config = dict(
    n_head=5,
    n_kv_head=1,
    vocab_size=16384,
    positions='rope',
    rope_base=14100.0,
    init='trunc',
    init_std_up=0.0224,
    init_std_down=0.00527,
    final_lr_fraction=0.0,
    seq_len=512,
)
MLP neurons of a small language model. Each row is named by its layer, matrix (down: output weights) and neuron, and shows model dimensions 0-191. Each number is 500 + 50 x the weight over its row's rms, rounded and kept within 0 to 999. Numbers have three digits each. A neuron's up and down rows have the sign that makes its largest values positive.
After each neuron's rows, "raises" lists the tokens whose logits its output raises most directly, leaving later layers aside.

L5.down2045:551485456506478478400466545583510395479417408506506512545535464494460478555404539566512474486465465488512490570520490527580607542446457605524583589476470509526511551469439444550464506457491567518431458488539501524473484447451425488431541559566501523337388415534553545464514491488504585517427528533496486491522554446515463402588468476511483545477570475585466467560497587468509482493569553510480494375474526441527495496477519481445482424520526477472445493528534450511428564536512389388506489477449448406467512513536504486553513489538474423503492605611505463527550469512544515494
raises: "elf", "ign", "acher", "arge", "ite"

L5.down18:408484450452508539538452469530537536523452452425456495583570570532594507478547451564561485486478442515506503558378469454405451459479618438568460457504502507560536447516501486468469475478429520486441486533546555494470494468529352449551473521521456532453535573461492531474533562498463485538456512472528520483534447500507429429541535452514522526505414437518488473566497465560473559485472577529469495430558500496505525488415541455410553590529434513475570500432489443498562498508540467462489575544450502483609424463430486532467522573542462447493490503539484558467515572526472498490
raises: "q", "ctions", "ends", "rom", "qu"

L5.down2341:511475508506554474523497516527410457502488499551480482555432564463406512434482480486492620497563442586465466464482487490440491524508555419505492533379504480598576488570508493568543499539472463452447535424494481604498564517471459508500531454505520523440490426427411495576481547513454560482474559442513491499497503586506617551565502427493527443492529556483522471392464631455575499437485465497517407482464547459567493577558548490465589459489581497438555476515465492492559549377579535570549416465452456531526410469438430592499502590488517518434547412510501570508559465570399380453
raises: " or", " and", " rain", "ib", "iness"

L5.down2094:523503444461481537409457456569564455513548418487474388471464457420406487507539534459518447508484560537463452449375400595498485455421460491607434524483570450516507450479599485493577481464453535460443481444463507447459536421450426474540565443419561537486450548422445551557536487452508552468527505479560500400557535473448469536456635599438494585390526507457544539438486484495514471474464492413500479446482423519477555405481460504530511495487400533471547530509573487528427494455434503337533320539512561453470517529606482515476538527519384464561503489586567460452436512462551495538
raises: " are", " were", " have", " say", " themselves"

L5.down1055:496625484466417498481419573502480458567531554528546514503544459473601488564429525477452467520351536509463510563505547557521509466468445527542490537501464494532444554425461486508505539582523675482477551546553588505544617473516430460544559498448530510478410539502490505611519488493469417507518615508513473613549480476574467535577525528477515554517472400454501507496461512399494581503529554403420460527531493440579557499504513468605506553496470501441483504520433555571567482540551500277541452473476494456529497533448566553522608505538489491506529388398510465570471390525525435545
raises: " soon", " later", " years", " shortly", " after"

L5.down2436:501550497495411530404551519452484575507468469561422545558572527591565450564482558519540516510527479530490462583466496480508467484471456554463501443597522531388507530480526531532514496602548562416374500468572556532470525567551406505534484563454518436507599458586492584496441469484537458490531376463501471497525583503479402479467471527456493439385447415496469544454436537545543541555462541525469490551428471443598492551495562518556666515557463550483554540484535555498506463530520518311509472470578491494530466432528489528549529409511435480420398510473534486428506431482541480518
raises: " complete", "hand", " birth", " finished", "ockey"

L5.down1274:562470478414437538538564544501486539434458441502467529505530486493511525452554494545507503527467535428521425560479522439484619488401402454529513538444380557489445537554546553471486556492550443528467472526506509539474422611520431530564544492492645516464535480500545589593551516512495498592531523510495540573554509480570532560524572521507517553533495428551526490531550577503518511481527458481604474529483467487490496541574505420402475549405528529495535535475506449463450564449530532512512511559365456400427525432497484455522522541609493491472520441534563398625436490479509602455
raises: " common", " popular", " commonly", " introduced", " widely"

L5.down1698:511492580498462571486428590446512573526560527499388478565536446529538517462524496466529434518479465516509480499478528547552444486529475506482450478459452482413429503578549595603442457482465617491530437523575518534528444570585481474474572507595467465438470517412538498518493524482552540564479534606479511481535525469542568460448584472504559521486468427454547594486637578446542475591535486550608485472502540523467554391533482431498491563455533425529508504522497472567432546496400465403490472488462526446466517481552527476498554485475520539428534566587528452471532509421397541512
raises: " tenure", " days", " period", " day", " span"

L5.down837:503454568457484438508545520499556467528549498611566476413480588683556544453487472376603519501538437467520551509542516509653493484439485526493456525473534517545506618503545537545560449569530581513513502449552537562522519584449513464556521545528533510510463533618456395560599476493522546488561482505495558500533498412538470531535465513506525483476445496494519458475519473551433457541508493535528506504474531508568476422444492499523457478526589596441473503589502460523547491521514484331390445528494524522501491496488573612498428470505483388525544526453464512507496453495535504483
raises: " was", " could", " would", " grew", " came"

L5.down1076:440517512472397579606444577541595497499539453525460447508504429470643500471516460451464568474587501464504443494525366524446549535440527473476431432490430482463491454532501475489447510499434515400491437509429494545471482509521432410527636554507383497469455464385495472498473501509553462465443460464485575489569429503453536474492502450426615456522407550524536447468540565497544470548474425483545507547532563568519530459445425510485507498462577494574446445428524366493562483492466449425441674525518521616548534567536455406546525466532512480508558539445538504429552436546503508511
raises: " time", " period", " weeks", " while", " first"